python train.py --num_hidden_layers=13 --hidden_act="swiglu" --norm_place="pre" --rope_fraction=1.0 --init_std_qkv=0.0392 --learning_rate=0.00814 --lr_head=0.00672 --batch_tokens=16384
MLP neurons of a small language model. Each row is named by its layer, matrix (gate and up: input weights) and neuron, and shows model dimensions 0-191. Each number is 500 + 50 x the weight over its row's rms, rounded and kept within 0 to 999. Numbers have three digits each. A neuron's up and down rows have the sign that makes its largest values positive.
A block is one neuron, or neurons of one layer that tend to fire together. Before each block is what it responds to, as a language model described it from the Wikipedia text at the highest values.

Responds to: Word-piece fragments inside words split oddly into several pieces, chiefly the second l in fol-l-owing, also respect-iv-ely, Go-ver-nment, J-ac-kson.
L8.gate237:455528472461479516445400489536420548554443486546499449617442494532525501478466472611394459516420525533465439492530547556555471407429497464448480446484481609432565503556529554505518469548451497634572472473438534442421489495507488460564395509455526491514481497448490601452484473455508466510584485551443577524520457474534472541442446513515536531514467589494443442513533492442472562565539583485428484607378497514473438494553491490559402493463503491507520420459500482562551592562468479494477507597511515487516521506542464614575498467546439448597535495420499417536412489467488546487
L8.up237:424553522546548548444488441492501476505529515488434568496487479570533491485447571606496511498409625498500540471516518502454523434483525467497463535564526496471504514387447448491544472425516461494448518510518504413498421447530523463445455447408408469517553500509542566554491531458544542529533472496436505438490476419527448496528499560442479546550531469627412518542489647490417468483518516452561484472526467555477397464495516458574503529447505518496609520601492458511522590565502460452398543508475493619551542598509538465552580508546498438539521441468525477490631389412457557526
L8.gate791:468561507496624462561476579441491478490468415546415455499544511489540485555486396399528457555513441482445475482490447555459559461504555507596540494473508491506535611528521538472467474577529469505521501415440470561446546474508480510552580458560506557473429477485473562432570549593441518544503561519560512518452573433437478529453437594508508588484494579461516450471468466545543448468419406500466477456481473540506491521574460388491457500534598431467589442489541487422494442623513492518499416496526532436541476468455453574559452434449599471477513613560500477569493469498425516561
L8.up791:544495550560450472422472541542522520470451407513521481487505523493519549446556484431454462463460589592555483512578545507386552667519529523393521568597523538495563573585542541517504436513440489595503537518473497505538459456482449480521569533513443461513471509514454434488556497561521452486532464452582464418544466440485493504559577434508469501441476583515544408470568430472488515451493569561489583441558484492559535490571458559412552563558448483492575429502574511567469549523500439571511459449501585471470525488434545347519477472492499549497455588536540486504482569556493579481

Responds to: Short word-internal subword pieces in the middle of split words, strongest for "ap" in J-ap-anese, also Amer-ic-an and newsp-ap-ers.
L7.gate311:484540620559499501580543549508499476418509461498465539532494492434491477490542470429475491485502604571507465452496552564541477432569542510449566409386505492471504605579514526496538421599362438508497511412457556345480499415495522498475473526434368490582530504427537529418525522435499483519486501413449455525494495559468516565559445543447593558459578467457417460492607569454475420542508453427467540486440474565551442527479422471500574521517487497538568482549547508486543537415447606515465526515460522552467507486527475483506499478520554430463551433529479541521507472495495482488
L7.up311:464460555436411411515475490486433434472397443597530425462470510481491509508550535514435530536530602535528506512506527513508495475446484633503543494514462494470535550498431449443599565495510612414550467433506518452513474392422446452516462527510461534486510541510470441495474467491496532522535498487477470530495451527432485540536498524546451521435481597522508516493445553540501566331592495511432471487488521580469501560422496466622500503527527468463575509546482520527540444467541413404527483389475536556478515504532490600559411513569431495490635387544444524482488462563423527478
L7.gate487:460456469509553534450579489421450490564575485471460522499564473495447558508475463431528547557508538523554530510455590510461510546608576563506541502487447544400589434476483517562474493443503433500491451534537556522531431517509549424424448459591445570442499499374495497464439436491567524479491436518516421488470511458536535492467422524548478543512479558570447552506483494485524511487421572515422417512634516444471345563511533539465534445496521533487456460524408455577434457524473446555463444462476447636541448427464584426523476442390456454527486502469528483458486452538549480553
L7.up487:559547457451532463520542511412447590459497537471508421593579482563544600542490451530438508471522551538462510539467447474409476504574597480619495484481464596478539402484492517481482536596537488465519565534500521481494527411482473473457456505610443442509555482492492491480533490459512508379503518512583484539530553489463496495574464503555455517428529507505483448455486406518580524533543580560396396504434469525512353490464449468510502474548432532498461461550439478603465516499457460428480536530535467481533529404474427486463448440465542466574429472473540446438508336557514508476
L7.gate572:506475556553532463479484430473526466439532432476504630526530508504461461493458522425417512536436581515584481465578449492424479567617529546458541468546509510550564528421467521538487433458503479528539527508530543504477522521524415511463467584503582503479444441491476520579549467435490488462503572469538548497579473495496625583498467502512510547441465572551481464521463481439603564509425495616372519513474526453568519501582479515476594516411495585561649410524420527492528503479501541541465594463412475477486525490529529536534570519555579488494438459558511465537543400489434554543
L7.up572:473508475452433513521509480484474538439588546456415479612555355515559478583440553499525481551530457587496532508398534544479541491570502456523518494482448400468514477457548480505468466423532504511502411448522491450539551452426560571448482481494551462511546455595429478605454443464523443476508461485590490504554586410521487440465582533460475525513529550462498578579538503479532516469552527452453503534490512489611566514521492533567453467573450520556530366589499589527446437496562417451536489544550446480496450508492464592452553541582537391456438468502489406487506480524416502529
L7.gate882:531545396471458470575408546478475552537472551546527522518431498473510505534403531445433460451566519483472449500513499542387545482557610443528512529526496525482515448543555544527493492459555522476470478470492495420496565516494505514509492523462457485502554518539519404500549528549526457478498630414507405472406375541652436344464568515525556499597524518443486478433497473464530463590530460437502528576484406522504610528557466533437468485408500493549476441469424463508508479453449469525456519464470478534455463500511498473434522515471515358592596481494590463575528497537488501478
L7.up882:476501409481528494526490541504557468526498487520514490535405504501538412464409497558544494540519467540430476533480557506495515441513621487401575593630511485448574518473497543568525452487475492489511459475576436479466562547436554567541449482482440442501577519518417428459466516506551484581543567426468488402515447522636379411468524502494554451582487532521504503477472524467513483520495464456425489600472504455565567522468442553414470451540427383477512448517512393501421436457411444554445491560412551504532426559532581544505584525486505418502527488503553496537537481551531488513

Responds to: Fires on word-internal fragments like "is" in establ-is-hed, fin-is-hed, publ-is-hed and " o" starting other/own, plus paragraph line breaks.
L8.gate425:553530499421435520539474539456516582550482575504447559499551516483529533493501349402523595517541610444545467512428500517576515546556541431563492429414499489427563441510547511550504492530497433618613557502522492394480504495535518518454508487500611450500516602516585514500517464476420551509414568506393471446452621519483509554523524448507394484450470476501480530375560467499528457482505477456516515500461441462587477444425480495514523481464514455452472488541542482439470509499443515454577433530511577527511525474485461589562475554456493614544514570505412454485517523505564502550
L8.up425:598536418459446579523402611515519552589408570522587495540575486518486480431474372457490431523499577527480541515479496482577533438625521468462496504381509500539556506471494509485512461532486531548555517503483428427456562475515513462452516462550537469492542512520483537456551479465490518574418501504485626440419548492538513447584497529501477514533482390503512481446580461547534458523553545475542534467457525518544548538468487552519507536568537430483525461582525498392509561375446489369475527539529388479454487446541428498566561499474580598510486533498526464480536518485409459553
L8.gate823:553536532413518557472483507506400506514491411509584530584443525412500470563594559494515473534528474494467510567528555535593515509468467385533589483530479512473622502545447450514460454510492614460523433515535513553459536519556552575530487514582509509489497595574528444524476523545530498472577427619505467490476434439461539505475438466514386498528472531450553500553543459563528537527462530558541477431527457515557489569407390418500526531578502498531521481430454547433441539456560500463526460624561475596497432400417410465473536444446453520495568525464535498571480492544508497515
L8.up823:541518454565482484523461434446502566439521504559553470482492488455524497503430502573525531505549510501493475534406503506505506393467462421524590518401450447521516462531586499447537483458561511512477441549518522596554585516481446566484498548415499496454503514410525461460460497408533485521492474535462500521400447410460606457515491522522550456472489547508612469549558426579591485477511558525382506585492558559520503508573519534608517441544429445419433471542524572503468511523575487513491546521435478355470546634529500491479521496506524473524440459529523377544402386535491521480

Responds to: Second word-piece of a word split after its first letter, strongest for "ap" in J-ap-anese/J-ap-an, also R-e-volution, D-e-cember, d-ist-rict.
L2.gate74:502476499436486572567502564472491520541466463542495568522476570494412493467469473547461489497445484531588560494534551580482469481514443490425459549534439514468421467416604543442452537405467447515540522537511561528517477560440543511481504613413458558487500545538432491434553430527395438495488564511539553452547508489614473525458407493422474447482479445463585614511498659488588507508475509516459543480473467545536524471485470540455608480415506543557535531546537612467476470485426453582544523551584469539440507478462471511370492563456503415470480541498479461467478473515556470598
L2.up74:446547529521413593419495540577518566596477450459419564477450494548536519565614554470587484477414464463519480460484531513548504467574446581508524608482437422512486439540538553572653509410513519542441368459455518476521542573401497481543511509470467528508495520412493548466525584521444413488553501496575494469563401526508453520563444483558563547453473440470500569501508527474547485551450483517455536499529484528446431524542507453473479517489458464479447470472510515500502534519427441465599566535519556505556499508465472437520577514440495570552475477506455535422341475477409494480
L2.gate92:547424532531483572501477529499477498424439483460508515483606483518508487525456424523460582529425540559560508428564473432484521569515509492482495553581468454568605528478566460447536539466516402560435512477460465466415433519572594535462574521460554454478476427384540462499481439455406502525495457442502550493602548438498512502452580461527462546485478472556475578443568529459393567529513473528402435526485501469473412495502466432522367544491451523428472448514478546515494436505456469527509501471413440504561474576431588427556369552488528449590504435451492534479524502510563525467
L2.up92:547522529512531581638445556495573490574449439452355450558486498469449460515519451471518536442476461621561534482552472538441476472485439439531495641455527474440617563435452493486585534463547481514561473587457578468562451534476467438537487524534478507521556532523485554531414495450498523542496430545518570520554620593512470564599426491422405444437508369469495471453441539471489410506491486485445483549458484462579501557436528429519512497391522469519504462459477519510503449492463617495540472453491460517443464420406489534479522453525517487473494472512500511519505503450516466501
L2.gate109:464507548544497522576560464506514545476618522499401506617523504512451569546395428510530544533507596498561529465543456465546582523408494437547586496555415549537487481458574543517430473446486588482509545581509488492583420539499520473423504528544527547507488512606544506469516492525447482419475456444527529421485557543572530501504488509418447527503439541517632528461543479494516605449463492559557569553476466461447518533643567412480485591549471517507543476503486553492537471500484549521607571445504371539516545513510522473511516498569620498453505490543523512446567537545558482537
L2.up109:486450453555483571503482476492482478466534476521488480568554517487461477458507469575410477508571454517452568609497596499425536520518491528497554490521431574526620490493473409580494553439452522496478405519527545503477422468485533475446539604413494488385555549445545480507522497521441463416461502408437478547603404515443488527544438508560474570493572547562447430482561557462537460460455469443527487536469454471469538494483559447579537493481554470502480497491410454479457426408576429346586533520560496430522459478452520535493433492483473468506480512457432445526456359534431528543
L2.gate203:532515517448524550480437549464436553510608479514533476518463515471457530452440489446455507575499575468480484646582479505515495512429495505495562530448489535625457508515496503540528478414432527534501445489445406454479454417560525511630412512501546488465516409525499431390467509525434442479469628479494545520546546488433506508502400524484553466459563473470486466365485486471491499487486498519445591453451528535474434472528538514431436505464469497455467532419549474483518459577482443491594469449614463483467502462494487539496588527463602519553430448514466491496339435516525481604
L2.up203:374434530464482460562542557499516451586535383560513564563473502545376503475465414466530438537599446493420554445508532393574460476466519510481484536543477451450565414573526589486526494491489483436515645514528407527574420566420547443543493453472534547522493425550514504468450438550512450452532476541515504514553551558487486480581515554541555382451450448460527427461525538510487511481477514549450557412567495548479496425496483431478511472425458478516481478548499484472552472427540464541577558514520478567580583520457478472575462582437505475553466533451509418505512588525482508487
L2.gate388:491482433524506574493506483549441575464544443545527469544502610460527523498513548424451515487434503543493502588410565534404499512500423465554525542522553477489593452444509489599522467574539586510500479499476428517458599523539474504575495583387508533593484519487507470558466514503474481488418495515495559523554600536530536501527458577549579523535516496514446455552427440498521446478435619445450517486538459383549485477521545503441440501465570547406376502561494481560564426570427554473610497520491496561606522478496544570588546511464488495528558463373538499482544447510470463511
L2.up388:482583484510524612620505537468465517467490502500449497544444499560495502564416517465456522506475544566530408514501577543434516517526478533539503547547412497561474482517492495499524531478510406603552495530472489463558557522492567505480462559511470585444544494499500548586495464514601491448533582466563507465553489503534525514485452651509500485474473524506543569516461536439521499378508470566386426427413544413612448567532557571459449520565401528539482554459403526486556390543514443562500511527506454576506426475420478471553551502565501464496466408505510481537448578567587535455
L2.gate497:478500587519533501558417522462587578478465411528466519496422470499502618479498502586480466489473538556535501521454461495410574466468588561505550503513507440569512547479622519514476515497583462468524456462464564530379508519487501512487468514468606492381516533523540543468509444509542472418537561441481491452525322458518476545576458460513520523545530485510593515518506477493517509509406483502477498493518467566539583470527450537446471500518640469467474480453443409497489554433519511566501387534519429537578463558488524514412557438377436412552431530515446536485442474492538427497
L2.up497:534474578493502641532458515439541502536466483517494485596393484485495512583430433569510500475481468448472510440477535502396494470462580492512491535504479463534486441454487591426527455490435508598557525468445542477502547606431505510478585589565509527425523482510436491503499409454508420425435511463529523603543588497497480490513449514524618472501436500482533547511437538444499464528528480578544538546493486542607482417590369482598542553571470456462520492549413454491495453465479490520563472527499570444557425565562521479585533397438478521525565488538506561495509523570516510594
L2.gate650:477560575493547526481520525495412479596588481445465503421517471460480505477644555537489446488519541366515444507496538547447489473493534482463492593575449573489521436483569635572534453493450525534477453520518455379492457540535456474467434526458510538401406503515440510410483437484451405460518478576455542517601547466481470454495471546450593526482526505531502484476531526515503520552564469460506570528480406547483493557479514499542446511559540492416556532531452494453521494541451560463644549446485465482506521526504540588469454440555524483591395498550475464495434466570422601452
L2.up650:402519519502529522512441554410444500400485484411439493460446529445484521472565515479528443460514453505485554545508560508414539461492508472476518454469390574444580496457540449468467476437553395517522535436499486521519544459471541493417420541518612444453510565420473441429473459554519414529462449434458455505488560529501565486609451544422580538530460568463517537467460578458455587496518497501469503450534547440493469571576484550478543437535546512472471436427520424497463489516402498527598437465571465450476526546440546419541550512552425450488526464536392479435488393559580519574
L2.gate914:412512540426464496551542479423574479556550490490549455501439516461572535473546511558454497478491601489502409574544539508603554485552549440538550608504435480492539496507542540434476498574352443407508452570451539447456443542485467452543509564470419447518587473481564415535481506461508492528424527561533491550520565501472434398507433522548479584441542507535451506481378485483507456496485543492454518517470424557498515413520517510502508495507526427506533493498476519459535381475437480556555458468575481514533498457467527538675519468503421490598486490450576630557522501479482505452
L2.up914:505606530461366514485441521508477500554531428527476509513535494542506543584518514563490514423489516529481490495515519478475395582506638470499439505586440476583533534489544563519516457514450498590505488486399511403506386423458548450459570520582508569526443520464490485469441455512472539412411395428433561420505544395576462526590482451542526486476521560410497532487442544487495558462453449556515522476523524550555547453504577523434462550478508529396496536410504404603524517491506560489425498508492506604541471520498500471534514451449506528437466470460497504430393536535508545566

Responds to: The second newline of a blank line between blocks in Wikipedia text, just before a new section heading (==, ===), paragraph or table.
L2.gate25:567488418498482474521651405522536542449538471414485590567602582510450519436497540483576578567438458477535575545487597466555573607437546543515564548548491462408533514481542475547537455526510481489506504499589508406490493474514522532535481527490535590477504431541488547530460556463472548527512460461467524426474450513483519454527475531467508530525553573563433406502497518434506446516503482466489554554484533524510479420423468510491471561458504571463497495562533512536431421465426568553524488507541573456419468542473392503544506595377493539425462559517553530554582509497632535572
L2.up25:586506435464499520605539457441474553532508470381524598535517527440506500478490515503546598484519432463559504573507500451456542548488589447501521479443426456473458525475455524503527453443465461529504515472473432392487428531508581412497574521588539593485466416495520553449484553491559528533531450492460521500499541533485428506573404518410611579572505462524487425445515521423427412610431432453517519540470525561484547456482493463542553565520461479443486603518471503524502502436495557494547460514474439601576632470585403587500526459492546494442451535505522475544506531526561505552
L2.gate34:478579530376516544515453496516603514500483504469496487486547541503535531483540530554461529621525507444489453509459524532511504503479493456538518457421574600492539460547464620476472466445416495449563501469489492477397432588550457482511513490490523602408599523494548441510517472426558542589510524487491471513428511616519476470457404506477432535516430622468437440563487533481470491493385464500503491505517490578457550356513477486551439479528537486538565499501526495455429481361460532491494503509527540512498504473521467595583612540414437597577493567482506531551537544520567547480
L2.up34:513553534462427501569545499424520542489467511409462494517562511591600440440458584471474555489516453472443529457449537547630369515477522432514480504422510534560467475453528465569577539501406506469420437450529499528490510454543490459518491471516549546463521580539524454465513448522509516520514538593537478462510489549489578449446450527445414453512447404540414455504509432477386515522449497617590541536486543537428530496471582518586495412531508532445576491489559471458436464493495571434495530528521578473452479490509416562630533550461495554578536569475493515580587452509459553455
L2.gate52:498506537478539481444517525439436506497500415516465552543530582517485491481551468412541496484423522451458564442427454421498526542510623488544584569484479532529526433520491446488571449418589544411482452426557468480517416555447538501561402567537401555489520477477574429474455542476494568566562515493534460486603510530497561552479531510501497446463399527484464552440473560547522412559600537478524477411471408495456471545453462417537443450444592485437510582543501478388495527448572502403520454524468503419477521446438558521482501604527461508544502540460502481478548487459489610551
L2.up52:461506534471515537618460485480508504354491441506496553467485552431504532510540456594586492557553489507532516420504492554611469442527534473518412464434506472473513394475481598580471441436458499462511542514537498472536397440562500534489505466444521420488513475526520506424453504516504490468515424527521505510495578418435516451476452598522456511555477468502535532547532389340472492515438521486464463496467490581471531421485437492586523497525455410489451513502485505493601391476601487356577519426413443507542467508487541544465531432500519539481451532510417413470599518491482492483
L2.gate215:514462473481519498494514566535448511423501489466522585507450477480503422451481513657637519504481484450478556482446497533559441523557499460536497497406470511478493526481494501588525502352510590503463480452459477541468367530519577518552412496505519578583524500498493502521511515584581564588534423526539603546524449519467558512574447616492514577491471510577471473561489458498444432524532578524512536551476464537505476441535459526577450388489407406552534551454532530434445540519600435414500455560493487465417553430535447531517464531418499599539472508478507481516558514517508528496
L2.up215:475459466486482502499540471565470538458494469408484555494482437543537464469423541583642494515414517427464471504478454505534419590587490406470554536439474567466509547509539509566548556429536575499483426446461451501454437456505525545526476511510572583555543545496544501494496520602579545559537408494487581559467462522433497525486492568525539530484473531625495517490537437547423439525587599527515464590475445524560456426513507487574424373522469417585499469452572507474435537465607463396510500535548520436415546475526494498483493508407475557513456539428478451498563543510525521510
L2.gate607:539557439457491560452514510583520551451449470412443594565537489460496448445586532502618481574494489492506519460454418463489472549543544429502481493410523473452542514544459495531549512387516476437523534515515540535460459537438549531478476610475532552443539524435528530523547480467509572542537481538534594537521501549432471536583475582459489446459435528473624490442461484540505556545481496497555508552546581554496468463498530382601373459441607522427526501515427459532554546483523486549459502465431473435470548525454520502503439508488334523473492552366482521400512515448535515501
L2.up607:591569501482595549480499516528535482525446457481487470566491477533538592510473467585584554616523506497459456406513467464519512485474481527511538511456531509490593443532482527580494470439498524426579521309566442576483537524449499478480473430516462488576518555402508472528432420505624510541572509552507501405493434487500532495536458559562419429511495528498529388542495511528476595532498561501507501476462437502451499410476435468627431493481559521495603583488508437506523502497597520495419442565431465483494486527519441593530525503583473471553599543459461516480552534475457518506
L2.gate652:533488448456503505481462437412412482509419467585498465533498499562540551535566521574516489571573526510431503534466493497468498460502502499503605513519536565519568521572520578620536549334516567513482508453456525468491456451513516546462446509562416541526486540600459458415385518527599566534453421508521509525542484499496527514452564616531439516465434535507509495470498470471401455517462533525515547557449532455483493384539542554473537433446507508530519546490510511457503582465488396357495445627527489498461507477492566518473492462506551519550522414365467472485615497461508494516
L2.up652:479443538524519508588603563566532510466556494514513485495525449477529330438410555566560511496425488501520463504551469479570415495564518492549401518403486534454491451423488466553586543476487485513468400456493489514498473424521471560521483459429554578516568492439579485573554526496479473558600551528423636563527501556502486490612399437371519488500557472592505560525496477477545546546558487519507490486489437574502473525546549499444483439492542532464544465490543536536469462536549587498497598456571467482397506542503414505476479564544435517472429559540556518503507513556518484430
L2.gate680:518574587492472565403512494489617539526454498430547466469531453490436504473472598525616412510516494468422520422538553528532479478505463497471583569422431487551536520437570495444537450447444505489459535443467414516479457551498497574541459561376480538507575577439448461473340470548567518497510568524513550550462462473471532467569490600482449585557458469514490451511514475471449488581467467487509574592573461479463561508527599548554435450467538421572469442457545611448537482473526403464483560513484540512471467544569486499533492506513450590484507424577466469535528479513515520476
L2.up680:508583475419459569635575537577452515475517539568578499503482508506529407404602541587554507513519484446425537508513494587535403470664461532535506522495472555546442530466440447518468507512495464486485552489501446512534463581473515593513507526523498545593610518423519521483525512516524475539442518537572551524537513451417489459461492534447446464478477454491449482449510457476529462469493533582491566555439519492613500402587494574477412449515590491552551480422493485415616545550532398457505503508456501460468521500576514586469504475474460511569447484470437395475502470529448497465
L2.gate1020:549512478439482408510520431515543475459457477483523478570428443486447464458538433451491542517491471548509494482522519532512550502564555554489482441405458512526423482423504569564599559578459472533494483424530418526479568563545454496406498533536446491489657466508585455493475531487541463458425424502441508525528524400520511456411493612492481546498489509625452554577454537619548474516563600496514466495507513519491526454449421593551522501485514547536623511411540568497489424433496512492455479511550485537531474414530496527519522439566440588514588527572527485535514597557524475408
L2.up1020:409447474460512482522578450494447475480416569520542425556536406561458436487515528482519397447465554484408471532451518621514455558501411485434456588492423566483481509517502502497540478503544491527563503499494557578487449539568605616547468504555534522479507532469583544477511556546616587488534537552529451511506478462529474390462425494470437444555552537526460462475529492494440528466518651463423527481451494572574418519499570515505436472509507559508555527569511410502458515470494464501434377613491484435435526523498456507558528517457553469575426473515584534513544527479553462474